Weights of a small transformer language model: MLP 1792 GELU, vocabulary 32000.
MLP neurons of a small language model. Each row is named by its layer, matrix (up: input weights) and neuron, and shows model dimensions 304-431. Each number is 50 + 10 x the weight over its row's rms, rounded and kept within 0 to 99.
Before each neuron's rows, "fires after" lists the tokens most often just before its 100 highest values on Wikipedia text that the model never trained on.

fires after: " in", " (", " to", " In", " \""
L3.up981:46 47 43 60 49 56 54 47 33 61 62 42 90 73 39 57 52 36 59 57 63 53 53 41 45 54 44 35 39 48 65 47 57 50 46 46 50 44 64 51 58 43 58 51 56 41 57 47 48 61 38 66 53 53 62 52 50 39 70 30 52 42 66 42 56 59 51 41 44 47 49 40 67 44 50 62 53 48 54 47 38 67 56 53 58 58 37 66 67 31 45 58 54 58 55 40 58 55 56 51 33 47 40 48 34 36 44 29 32 34 55 76 48 57 57 47 58 55 57 43 37 38 66 45 57 54 41 58

fires after: ".", " the", " U", " in", "|"
L3.up920:28 59 45 68 63 55 59 68 76 62 43 55 42 51 63 43 41 37 58 39 57 44 66 43 37 50 62 48 37 46 44 50 65 50 58 43 61 33 37 47 42 67 40 48 47 51 62 56 45 46 37 42 58 62 50 56 54 45 43 42 53 46 59 47 69 41 41 51 50 37 35 53 42 44 40 51 63 50 40 58 52 34 48 63 52 50 54 50 56 59 49 51 54 63 55 46 56 54 36 45 37 53 66 40 53 33 35 72 54 30 47 29 36 59 44 61 44 33 45 34 42 46 53 42 57 66 47 34

fires after: " |", ":", " at"
L14.up810:60 37 59 57 51 44 63 36 34 44 31 40 41 51 53 68 61 39 54 37 48 63 39 51 48 36 34 36 57 48 55 41 40 34 37 62 37 36 51 59 65 55 59 50 50 67 59 58 48 50 40 52 66 51 52 45 51 58 52 43 46 52 53 79 56 56 42 39 48 50 47 43 51 37 49 50 55 63 67 30 55 45 38 37 64 44 32 52 60 40 48 40 56 40 26 25 45 53 49 49 46 49 44 73 53 52 44 45 37 51 48 55 59 36 50 48 29 56 40 58 59 77 51 41 51 40 54 54

fires after: "'", "\n", " "
L3.up192:67 57 43 63 33 51 60 44 54 41 44 36 42 52 68 46 49 48 66 48 27 60 45 42 55 49 54 53 53 63 62 42 47 53 64 63 53 30 54 49 49 70 53 57 41 44 38 50 45 63 49 51 75 51 56 50 54 51 62 45 65 58 34 50 50 48 44 48 39 52 51 67 51 38 52 56 66 50 45 39 48 48 19 53 47 59 37 59 52 47 63 45 37 43 38 36 50 36 40 55 56 70 49 53 55 53 35 57 43 31 55 56 59 53 27 27 55 65 62 47 42 47 36 40 41 60 36 57

fires after: "A", "SU", "U", "&", " Away", " B"
L3.up1706:45 45 32 51 61 44 45 47 70 56 65 45 47 44 29 69 64 54 54 48 55 42 38 56 56 27 50 35 58 42 45 57 59 53 46 51 57 45 45 47 65 54 60 68 34 36 52 55 58 35 52 45 41 48 38 61 45 56 47 38 33 48 39 53 36 61 36 47 39 48 42 38 37 70 43 39 60 53 55 59 61 58 41 39 66 41 44 58 60 46 47 61 42 50 52 47 21 59 59 36 49 62 38 33 33 54 71 39 42 56 29 61 42 43 51 62 57 59 53 59 56 53 51 40 45 47 41 59

fires after: "\n", ")", " is"
L3.up1630:55 55 47 55 52 34 55 47 47 49 78 42 47 41 32 56 65 56 37 60 56 55 61 51 57 64 38 32 43 55 53 54 49 47 62 54 65 45 57 50 42 75 52 64 40 51 47 45 62 43 51 42 35 49 34 47 64 38 38 35 67 52 46 38 58 55 36 51 42 51 29 59 52 29 52 44 42 51 44 41 49 60 45 60 53 56 49 44 61 54 66 31 43 62 44 40 54 65 49 33 68 46 50 29 50 65 59 43 49 46 63 46 48 50 50 51 45 43 41 30 31 54 51 40 61 63 50 45

fires after: " ", "\""
L8.up260:44 34 71 54 50 69 42 46 46 32 56 44 58 39 57 56 46 60 40 46 69 37 59 46 54 68 52 42 60 46 57 54 44 46 50 61 63 39 50 61 28 65 46 42 51 57 40 52 54 57 52 49 48 60 40 48 35 46 64 54 39 62 37 50 44 51 42 43 33 66 43 77 49 49 51 68 52 50 48 47 51 51 49 70 58 46 50 62 52 54 46 48 46 50 44 48 45 56 69 58 80 56 39 23 74 49 38 57 45 56 54 53 43 35 44 40 72 63 38 47 65 45 33 49 63 52 64 63

fires after: "\n"
L3.up572:51 42 48 42 66 52 49 48 56 48 44 41 66 51 48 53 48 57 41 81 44 50 40 50 49 58 41 54 35 55 44 49 57 57 54 53 42 48 46 39 72 70 40 49 55 55 49 58 54 56 49 46 58 29 44 54 61 61 49 34 61 45 31 43 55 74 28 54 46 51 56 43 42 61 44 27 42 54 55 47 41 53 52 55 55 43 58 56 63 65 71 33 61 74 43 34 70 57 52 44 40 35 49 71 40 61 59 45 49 61 44 50 63 57 56 50 64 50 63 67 38 55 46 48 56 63 49 51

fires after: "-", " ", "/", "–", " \"", " ["
L3.up520:58 58 51 55 49 43 51 54 67 59 44 44 48 56 46 37 45 35 51 49 47 31 46 50 50 50 66 51 47 36 59 65 49 60 56 46 59 39 46 41 59 46 44 75 50 40 30 56 67 38 62 54 49 40 39 42 46 49 47 59 35 59 46 26 52 44 65 33 51 56 52 48 53 62 51 47 36 49 53 49 64 42 49 48 65 45 54 52 58 27 68 51 64 69 51 37 45 38 53 49 50 38 57 45 34 60 45 46 69 38 27 62 27 59 54 64 52 40 42 54 43 46 40 33 52 52 38 51

fires after: " |", " U", "\n"
L3.up176:48 33 53 58 67 37 54 38 50 57 52 65 32 44 59 53 46 32 35 51 45 72 60 52 60 51 52 61 49 40 59 54 61 48 62 45 46 40 34 53 56 71 43 49 44 65 43 47 54 37 35 64 47 57 58 57 39 50 53 61 56 52 46 51 45 58 61 49 60 55 59 45 41 52 40 46 38 61 56 62 58 35 44 54 56 64 41 41 41 39 55 52 43 60 49 59 54 31 67 36 54 60 62 73 60 52 50 55 48 67 51 47 52 53 43 42 64 56 65 38 39 60 43 51 57 39 29 28

fires after: " ", " C", ";", " e", " t", " B"
L3.up898:35 57 40 53 46 53 47 50 55 44 70 46 64 51 43 61 50 58 47 43 56 68 51 66 44 51 62 56 40 55 59 46 42 45 49 43 41 43 61 61 64 61 38 44 36 69 53 49 53 47 72 69 69 58 55 45 51 41 35 49 52 56 38 44 35 35 32 54 55 52 33 54 64 37 63 49 50 42 49 33 47 46 35 42 45 54 52 40 56 54 43 58 51 32 53 56 47 35 45 44 40 46 36 51 52 58 47 39 57 60 67 58 54 56 40 48 41 67 57 70 44 45 69 35 54 38 49 55

fires after: " an", "\n", " a", " the", "-", " his"
L3.up596:50 52 56 34 49 39 40 34 31 46 56 75 49 74 49 54 65 58 60 59 53 44 53 55 48 43 38 54 55 43 55 61 39 59 64 49 52 41 49 33 47 44 51 43 44 46 28 57 48 75 42 61 56 57 57 42 59 39 68 52 44 52 56 48 55 43 43 40 43 41 38 54 37 62 56 36 44 39 45 62 58 46 37 34 50 53 55 43 36 59 36 49 57 75 56 54 56 46 42 40 60 33 56 38 60 55 55 37 54 61 44 40 47 53 48 42 46 45 38 32 46 50 38 63 49 68 31 38

fires after: " |", " to", " not", ")", " for"
L14.up166:56 49 59 43 62 66 46 48 65 57 43 59 27 54 40 47 56 60 47 62 40 30 53 46 67 67 35 68 43 61 52 49 49 35 41 33 48 58 58 42 51 62 27 73 50 52 45 74 39 42 56 60 41 58 50 57 48 55 42 36 49 39 47 67 53 58 59 44 42 48 31 56 66 59 26 31 54 77 50 46 51 41 20 38 62 52 49 58 50 54 45 44 57 47 42 48 36 77 41 59 54 41 35 57 53 46 50 48 48 50 52 63 65 63 53 42 53 45 31 64 54 64 49 46 34 63 63 56

fires after: "'", " in", " ", " World", " F"
L3.up186:56 50 62 54 20 61 70 52 48 63 33 56 46 44 50 42 17 35 43 51 44 67 52 39 34 55 50 47 37 58 52 41 44 36 52 36 51 43 81 55 46 52 58 51 44 38 49 74 45 48 58 56 56 56 47 70 61 42 49 48 50 37 59 49 31 59 48 46 43 39 39 45 57 65 35 61 54 64 48 44 31 52 73 60 39 34 46 64 59 50 53 46 34 47 52 49 65 52 59 40 56 44 48 54 55 36 39 37 60 49 48 51 47 48 53 39 54 45 43 31 48 53 55 50 59 40 56 37

fires after: "\n", ".", " to"
L8.up1734:47 64 59 65 59 43 50 50 40 51 68 49 45 62 46 38 31 49 68 57 59 66 60 64 53 43 36 59 60 61 43 58 44 61 45 29 59 51 53 44 50 62 40 51 40 28 49 56 45 53 65 73 48 32 58 37 52 35 40 40 53 42 42 66 58 67 51 47 49 51 56 63 55 50 44 36 40 60 48 47 41 33 61 59 67 49 54 43 50 46 42 47 59 53 40 33 53 45 69 49 38 69 76 51 40 48 44 58 46 49 37 43 57 53 34 48 61 40 42 41 62 38 57 57 49 42 52 38

fires after: " a", " the", " –", " on", ",", " an"
L8.up182:55 51 51 73 52 46 39 51 46 47 44 57 47 39 46 54 60 46 53 52 39 39 32 43 47 48 51 45 47 57 63 67 61 70 64 35 49 57 56 47 56 58 51 58 61 61 42 52 56 34 58 75 57 49 47 36 40 56 60 49 63 47 47 48 57 74 40 51 44 33 49 45 35 50 52 39 59 42 48 46 48 69 67 36 52 33 54 43 51 52 33 52 55 78 71 44 42 36 48 48 43 37 61 51 54 42 41 69 47 44 55 57 42 57 61 68 50 62 52 50 37 32 52 57 59 63 54 56

fires after: " to", " can", " not", "t", " could"
L3.up59:57 52 70 30 55 60 46 53 40 52 40 77 47 49 32 43 51 46 58 34 47 59 31 52 66 52 29 67 42 46 39 68 47 49 45 37 60 55 41 54 41 59 59 56 85 44 48 43 69 55 40 57 36 36 43 63 50 53 51 45 48 43 36 45 55 55 49 51 48 42 44 55 53 53 53 38 48 59 49 55 56 56 58 49 43 46 26 61 42 53 54 63 58 43 44 54 53 60 48 45 39 58 46 46 40 37 54 79 53 26 58 42 43 56 53 38 46 36 38 37 35 68 57 43 40 25 63 48

fires after: ".", "\n"
L3.up1495:47 66 35 48 47 40 54 36 44 51 47 59 40 65 32 36 47 54 33 38 71 51 55 46 35 43 46 52 62 74 68 45 45 36 53 49 44 55 51 58 58 69 44 47 54 60 61 46 59 23 61 39 33 38 56 55 52 61 58 62 63 34 38 46 62 51 56 54 52 49 51 53 54 41 69 45 45 51 46 52 51 61 64 58 62 48 57 65 48 53 55 59 52 48 48 44 57 53 74 44 44 47 47 38 47 44 30 61 60 60 35 47 51 64 61 38 44 54 59 51 64 47 67 40 55 31 59 46

fires after: "'", " to", "\n", " in"
L3.up404:57 56 56 44 44 51 62 71 50 60 50 71 45 50 55 52 55 38 59 51 59 68 38 20 62 50 38 59 47 45 48 28 33 40 45 52 53 44 53 47 41 49 56 44 49 42 38 39 48 62 58 56 42 61 54 43 48 35 48 44 53 43 52 48 59 41 48 46 41 50 50 83 54 45 52 48 48 49 37 62 56 53 52 51 31 67 52 47 49 38 67 48 51 53 56 53 54 69 67 63 45 59 50 51 49 52 55 36 39 51 43 44 39 53 48 49 61 45 40 43 52 47 46 49 54 38 53 44

fires after: " (", " ", "\n", "-", "=", " \""
L3.up61:42 49 54 40 46 29 46 46 43 48 58 29 52 60 41 57 49 58 51 50 54 65 54 38 30 54 34 58 41 36 50 53 66 36 57 50 46 44 50 40 55 63 46 49 45 46 43 48 61 35 52 50 41 44 47 54 51 51 41 58 37 46 76 58 40 57 60 51 39 47 60 61 37 51 60 37 50 55 36 34 56 54 42 56 54 49 48 55 54 41 41 53 57 60 56 41 48 33 54 54 45 31 38 52 46 45 43 30 61 61 53 56 50 53 59 63 55 48 36 47 40 60 36 59 63 54 52 47

fires after: " (", "-", "\n", " \"", "=="
L3.up1710:30 48 56 61 47 50 28 43 44 62 42 55 53 56 37 53 50 36 59 34 52 48 68 56 40 54 57 40 44 34 58 55 63 48 33 36 48 30 67 62 38 41 65 50 53 69 47 53 47 64 49 49 49 44 64 42 61 52 49 41 49 55 56 47 32 39 49 32 57 41 57 61 58 43 59 76 45 41 55 40 20 49 53 45 52 49 42 47 43 47 46 33 55 43 59 49 61 48 40 45 50 60 70 49 33 51 56 43 42 39 47 43 48 60 58 44 68 56 43 50 61 48 55 42 71 44 54 47

fires after: " ", " (", "-", "\n", " \""
L3.up1674:42 69 47 41 29 50 55 42 36 57 43 66 44 76 68 38 48 40 45 39 43 65 52 63 53 51 55 41 41 57 43 49 49 50 58 44 53 45 49 41 65 25 47 53 54 45 45 61 67 65 62 46 51 35 36 42 55 36 41 65 56 35 67 31 50 56 56 48 51 37 54 61 59 52 47 50 66 39 50 50 55 56 44 49 31 45 72 63 47 34 48 38 71 66 69 71 52 40 53 52 46 37 35 67 40 52 62 35 24 59 47 69 49 49 48 56 51 65 54 48 50 58 67 45 63 49 43 49

fires after: " to", " that", " and", " not", "t"
L3.up169:43 45 56 48 51 46 47 41 36 37 34 53 55 38 41 42 38 49 54 48 46 48 42 39 57 54 42 55 54 70 52 63 46 29 47 55 53 40 60 63 44 72 57 51 52 34 49 59 40 52 60 54 47 49 63 39 38 41 60 60 33 55 35 65 39 43 53 81 30 41 46 43 57 48 49 54 40 53 57 61 59 68 27 40 49 42 36 58 40 49 53 30 49 54 59 74 45 51 39 45 57 46 57 64 40 57 71 66 43 45 32 46 31 62 48 38 65 41 48 41 36 40 53 39 58 44 63 68

fires after: "\n", "-", " ", "==", " Tim"
L3.up1041:51 44 48 22 47 39 41 41 53 69 45 63 30 55 52 45 58 57 50 45 57 54 35 47 73 41 28 49 52 60 67 59 59 49 57 48 60 43 39 40 42 59 47 62 64 31 49 55 55 52 38 63 49 40 33 49 50 49 49 39 53 55 62 45 46 55 44 70 33 59 55 47 46 60 49 64 50 56 43 48 57 58 66 38 29 40 56 47 30 44 57 54 54 57 51 43 49 49 69 56 43 33 42 29 47 61 56 47 55 46 60 53 39 55 53 48 48 36 38 45 52 47 60 37 46 40 45 62

fires after: " (", " ", ";", "-", " was"
L3.up331:53 53 47 66 46 54 54 43 65 38 61 57 61 38 43 46 53 39 48 53 54 44 53 46 37 50 60 51 50 36 46 45 42 60 32 49 45 60 40 50 48 53 42 63 51 57 57 50 48 44 64 59 48 50 55 49 54 57 41 33 48 46 69 39 24 39 63 50 43 50 36 38 70 39 58 63 52 46 42 37 64 44 47 25 43 63 53 55 54 62 56 40 41 53 66 35 36 66 61 36 58 61 22 42 42 26 48 57 64 61 36 39 61 60 62 59 44 57 47 59 58 50 46 61 45 60 51 44

fires after: "."
L3.up788:58 37 51 62 63 50 42 35 51 39 57 58 46 63 61 46 49 42 56 51 62 60 66 33 49 52 48 47 41 54 61 54 36 54 69 68 53 59 37 54 50 63 62 42 61 46 45 50 69 44 45 42 60 35 42 55 68 56 68 50 45 37 42 58 49 47 36 43 51 51 46 51 51 39 53 35 52 56 59 52 47 56 57 58 26 53 64 46 45 41 65 50 51 56 42 46 53 42 50 61 51 63 42 49 49 51 41 49 42 58 55 51 41 56 40 32 44 37 45 37 54 47 55 49 43 48 29 53

fires after: "\n", " Nation"
L3.up1533:56 46 51 47 51 54 42 59 32 46 58 50 39 35 53 40 49 58 42 36 57 58 66 56 50 48 48 55 52 50 41 50 62 59 52 38 44 56 51 48 49 65 60 12 59 44 48 43 47 49 54 50 37 40 53 54 53 43 47 45 54 47 55 61 38 47 50 52 49 63 64 64 50 64 51 74 52 43 46 58 30 63 42 46 59 42 12 60 56 41 51 62 38 44 65 40 62 77 38 50 48 53 62 54 49 49 51 46 39 56 53 71 50 50 62 43 64 58 63 49 44 40 66 44 51 33 46 42

fires after: "\n", ":", ","
L8.up683:78 36 53 61 37 59 42 46 40 48 49 50 47 57 42 36 43 54 44 53 52 52 39 64 46 68 55 67 50 38 59 60 76 55 69 51 50 52 57 49 49 58 62 48 54 49 48 53 43 41 57 67 40 41 55 46 67 55 66 38 67 52 43 59 46 52 38 33 50 40 39 50 57 58 43 34 52 62 33 52 39 59 59 66 53 47 37 57 51 52 52 58 43 59 53 57 51 40 57 41 58 35 38 55 45 54 44 50 65 74 41 67 46 55 64 48 61 59 39 33 55 38 28 43 45 41 32 33

fires after: "\n", " MF", " 2022", " ", "-", " 1995"
L8.up1096:41 53 33 63 53 59 35 35 41 61 34 62 55 38 56 54 40 44 35 57 51 46 57 60 61 49 47 52 59 57 42 59 57 59 65 59 53 49 42 56 56 44 62 39 48 62 56 53 46 62 70 48 39 44 50 62 66 61 52 51 51 23 30 42 51 51 68 32 54 42 58 60 41 56 66 43 48 59 45 61 43 57 48 40 60 56 62 54 46 49 57 44 54 68 39 48 59 42 46 46 34 70 41 57 44 52 42 54 51 56 31 49 66 48 52 41 59 37 58 45 46 50 51 64 60 52 48 74

fires after: ".", "-", " ", " |", ":", " ("
L3.up1386:43 60 65 55 69 51 43 49 53 42 36 44 52 39 35 46 50 38 60 66 44 72 57 60 37 41 51 45 59 39 48 64 41 61 48 45 60 62 60 47 56 59 49 64 43 49 51 67 64 51 48 50 45 50 73 36 46 40 48 41 50 65 52 45 43 29 44 59 44 30 50 44 54 47 56 61 34 34 60 49 36 53 50 54 45 37 43 45 51 63 49 52 38 48 54 52 76 43 53 41 57 67 44 34 51 48 31 42 52 53 61 36 31 59 65 57 55 47 51 48 49 41 38 37 67 41 57 55

fires after: "\n", " ", " Team", ")"
L3.up1721:43 59 42 50 31 57 20 39 22 37 62 33 45 53 50 50 41 60 50 40 40 53 57 42 65 51 53 52 40 60 51 49 62 44 60 33 33 36 34 52 44 48 45 37 35 35 45 42 48 55 53 60 54 51 32 40 41 42 44 59 37 59 58 37 55 63 66 52 53 53 53 51 42 50 40 46 64 42 57 32 49 52 40 55 63 58 40 55 40 42 35 28 47 53 49 32 60 63 59 36 43 59 44 45 43 59 45 59 58 34 37 72 57 47 56 45 24 59 24 49 53 48 53 63 40 35 50 57

fires after: "\n", " ", " Co", " In"
L3.up1022:37 47 54 36 37 49 65 58 54 66 44 47 41 36 53 51 59 62 50 51 44 68 31 59 46 50 62 44 41 55 56 37 48 72 50 27 42 49 55 56 59 57 37 50 44 45 66 52 61 52 56 79 44 37 51 46 68 52 46 45 50 63 36 49 62 28 24 42 56 43 48 54 48 38 66 39 57 50 52 44 54 41 56 50 48 41 54 63 55 48 51 42 61 52 43 50 41 62 54 26 42 53 45 46 55 59 52 51 49 59 69 47 67 50 50 31 44 50 25 30 52 54 53 43 52 46 52 60

fires after: ")", ",", " well", "),"
L3.up464:48 48 46 50 54 40 47 38 39 67 75 55 61 62 37 54 49 48 43 42 63 54 38 40 59 53 59 46 43 49 57 53 65 58 55 44 43 49 71 37 49 58 56 58 43 55 61 48 56 66 65 28 29 44 55 57 54 42 52 58 48 49 43 53 60 52 52 36 45 53 43 45 58 41 62 41 31 57 40 61 49 40 47 36 53 48 52 36 54 63 52 36 49 38 50 53 68 49 56 46 52 61 47 27 64 50 58 46 57 49 45 51 41 52 33 52 30 54 70 44 41 52 51 51 50 42 63 64

fires after: ".", ",", " however", " However", " it"
L3.up188:68 46 46 53 55 59 52 44 39 57 45 61 57 49 54 66 48 42 33 62 38 39 52 53 36 49 44 39 59 35 64 57 43 59 44 59 49 53 57 55 51 42 53 77 36 50 70 60 40 56 60 31 59 56 41 53 48 70 58 49 54 63 35 70 58 50 60 73 46 45 43 42 32 43 41 46 25 51 61 55 48 53 50 59 68 49 55 44 62 49 55 45 60 31 46 60 45 63 45 52 53 59 49 43 35 65 66 58 54 68 47 56 64 51 69 56 48 69 54 39 47 47 41 51 34 41 60 55

fires after: "\n"
L3.up367:55 48 56 41 45 61 54 43 60 53 55 37 55 46 40 40 44 65 58 60 51 47 51 46 52 53 31 48 55 40 36 61 66 41 57 23 52 53 45 52 60 60 42 56 50 51 46 58 58 56 41 41 65 39 40 50 77 62 71 52 48 63 47 48 55 40 35 38 35 55 55 56 40 43 45 59 54 51 54 46 44 56 52 54 52 51 57 36 63 47 45 37 50 44 53 32 51 54 44 42 48 42 40 48 37 50 58 47 55 30 53 48 53 45 72 70 42 64 55 49 43 43 48 56 50 44 63 51

fires after: " |", "\n", " Awards"
L8.up577:47 37 66 41 56 57 50 54 35 57 46 50 29 51 51 32 52 57 43 48 61 52 41 46 38 57 50 37 55 32 55 42 55 42 61 62 74 44 49 64 67 61 50 36 59 33 53 50 42 58 47 57 52 49 42 50 55 52 46 37 54 64 56 54 55 58 49 28 43 64 44 60 56 45 58 52 51 35 58 56 35 55 77 60 52 33 57 42 44 42 20 47 61 54 37 61 50 48 53 44 46 41 58 46 39 55 51 43 62 34 64 56 46 71 53 52 44 62 59 66 57 63 46 42 54 44 41 65

fires after: " the", " an", " St", " of", " a", " was"
L3.up990:39 61 40 57 46 59 56 60 53 52 44 60 43 54 60 45 62 43 52 42 45 57 49 32 46 48 68 36 46 48 26 61 64 58 42 31 47 45 50 49 40 38 41 65 46 43 35 63 48 53 46 61 35 47 45 62 51 45 59 62 50 56 64 30 61 53 49 53 38 38 54 54 47 60 56 39 47 40 56 42 63 45 61 60 52 44 37 39 43 41 48 40 40 59 52 60 42 61 44 55 57 29 60 28 45 49 35 55 53 53 43 29 50 60 64 37 38 45 62 45 48 33 45 48 67 45 58 48

fires after: "|", "-", " |"
L8.up1497:47 71 52 41 39 38 46 59 53 42 46 54 52 49 52 50 65 51 47 51 55 30 53 42 55 51 52 54 57 53 41 46 37 53 37 67 65 49 34 48 39 55 36 50 55 46 50 56 50 56 45 55 51 37 56 50 49 51 52 42 48 50 55 52 58 47 45 36 46 40 50 61 43 67 54 55 71 58 49 57 61 38 46 53 60 32 57 73 54 33 50 39 67 41 55 44 60 52 39 40 32 50 32 49 64 42 38 52 29 56 62 54 39 66 51 51 47 51 38 68 69 63 49 51 54 48 67 60

fires after: ",", " and", "s", ".", " ("
L3.up635:67 41 50 38 34 43 49 45 52 60 57 45 56 57 21 61 48 66 64 64 56 51 47 55 58 55 55 37 66 44 66 45 60 69 55 65 53 32 57 46 42 57 34 44 49 59 37 50 45 45 57 57 47 62 51 37 59 64 56 53 50 43 51 57 56 38 38 71 70 45 51 51 53 64 56 39 51 53 46 39 44 51 48 47 54 60 50 31 47 51 47 46 52 50 44 53 54 43 49 40 41 44 53 45 53 51 44 48 74 59 40 52 47 46 66 45 59 50 60 30 55 45 65 52 42 58 51 42

fires after: " ", " Notes", ")", " relegation", "."
L3.up1685:58 47 50 37 50 62 62 60 46 56 40 35 54 59 52 61 60 53 46 47 58 59 52 61 37 57 44 42 56 36 53 61 55 46 64 38 46 57 59 58 61 57 56 57 37 43 72 27 49 59 51 51 30 48 59 53 34 44 55 63 51 44 42 46 35 31 43 43 28 26 46 40 58 54 55 54 62 50 51 53 40 56 42 59 62 45 41 62 53 52 25 52 55 57 63 61 49 47 57 50 47 53 54 54 44 70 38 64 61 30 28 40 36 34 47 39 42 46 63 49 55 35 30 48 62 46 51 54

fires after: ".", " However", " |", " a", "\n", " use"
L3.up330:60 48 48 68 61 56 29 33 67 41 50 62 45 66 45 45 30 43 45 53 54 46 42 50 45 61 47 62 63 56 66 50 44 45 41 51 61 55 61 46 58 42 63 60 49 46 49 71 58 48 49 48 64 52 43 54 59 42 59 61 45 49 44 52 72 56 64 41 46 41 43 54 50 60 45 51 36 55 46 53 54 54 52 41 58 62 55 52 51 39 52 51 38 63 32 43 45 55 54 40 50 54 55 44 49 37 59 60 66 74 30 45 43 53 47 37 68 40 54 52 56 58 59 51 53 48 38 67

fires after: "\n", "|", " the", " ", " |", " an"
L8.up386:33 54 38 59 50 55 61 63 53 60 45 55 49 48 54 46 44 42 37 53 62 58 37 55 55 48 54 71 51 68 57 61 57 60 48 61 32 46 51 45 47 45 45 57 64 51 61 36 74 67 41 59 30 52 48 48 53 34 54 51 55 41 42 25 50 53 40 37 48 38 41 41 29 45 68 57 48 52 55 60 62 36 61 66 60 50 58 55 28 41 42 52 40 54 30 32 30 57 45 30 53 36 51 50 63 76 62 57 66 56 55 55 45 29 38 59 39 44 44 36 32 46 49 68 52 48 77 54

fires after: " |", ")", "\"", "=="
L3.up1644:37 49 71 53 54 38 51 48 46 68 62 60 33 49 58 69 55 50 50 41 52 55 54 46 52 45 43 56 48 50 46 38 57 41 48 40 66 55 31 58 46 53 46 49 46 51 42 43 43 53 47 51 64 50 55 33 56 59 49 41 49 66 74 60 45 53 44 48 53 48 49 35 53 50 64 53 49 43 40 56 61 41 40 37 51 54 66 49 33 35 37 51 50 48 63 36 58 58 48 46 48 59 62 51 58 42 53 48 65 39 47 39 52 36 53 64 49 55 30 49 47 57 41 49 45 63 47 58

fires after: "\n", " =", ","
L3.up848:39 53 49 46 51 31 58 50 42 54 60 47 45 37 47 35 56 57 45 63 49 54 60 33 39 40 38 62 39 60 68 42 52 48 61 23 51 61 48 49 57 42 43 44 47 30 54 41 53 44 39 55 43 63 29 76 30 33 51 43 46 58 44 47 53 49 36 67 45 58 46 46 49 49 42 43 46 56 50 57 65 65 42 44 58 55 63 47 61 58 53 30 38 44 52 49 37 46 47 50 46 39 50 45 55 47 52 66 32 48 45 48 42 43 36 49 37 43 53 50 45 56 55 67 68 61 40 47

fires after: " ", " L", " GA", " GF"
L3.up713:44 49 68 39 54 62 66 31 54 32 51 33 54 52 45 72 48 69 51 43 44 38 60 57 56 29 49 50 48 48 48 57 50 44 49 43 51 50 45 48 32 57 39 46 60 60 28 49 49 41 61 72 41 48 62 35 46 61 51 40 38 55 62 67 50 42 48 57 27 42 72 39 44 47 68 62 64 37 52 41 38 42 32 55 46 33 50 46 49 54 50 66 59 54 41 54 60 46 50 43 36 53 51 44 48 48 61 60 61 50 51 72 45 46 43 45 39 56 49 37 27 46 44 55 48 53 54 52

fires after: ".", " the", " The", "The"
L3.up1024:55 45 53 60 41 69 58 51 29 62 52 60 68 38 43 52 40 51 45 62 65 49 69 45 43 33 79 33 28 45 50 54 33 53 53 56 53 34 65 37 47 49 63 59 44 45 58 40 60 26 50 41 27 69 41 40 56 39 54 35 30 45 39 56 63 28 50 49 67 49 45 42 44 39 52 72 54 35 41 47 42 50 63 52 43 41 49 59 50 35 64 66 47 37 46 65 52 47 58 42 45 49 54 49 76 45 27 66 51 53 48 61 51 53 42 73 58 46 55 54 32 47 43 39 43 49 53 55

fires after: " the", " of", " The", " for"
L3.up1575:44 39 53 51 42 35 42 53 42 42 45 51 54 34 61 48 53 33 50 41 45 48 44 51 47 60 52 34 45 66 54 59 65 52 42 44 54 42 52 59 64 47 46 47 55 53 24 53 43 58 46 58 54 51 44 48 54 35 51 49 42 41 55 47 65 41 52 55 54 44 44 27 51 32 44 50 39 52 59 49 69 39 33 58 40 46 53 61 49 40 64 25 68 47 58 50 42 49 43 49 77 47 40 45 43 45 36 73 43 50 52 40 54 44 57 50 39 49 74 49 28 44 32 47 78 47 54 62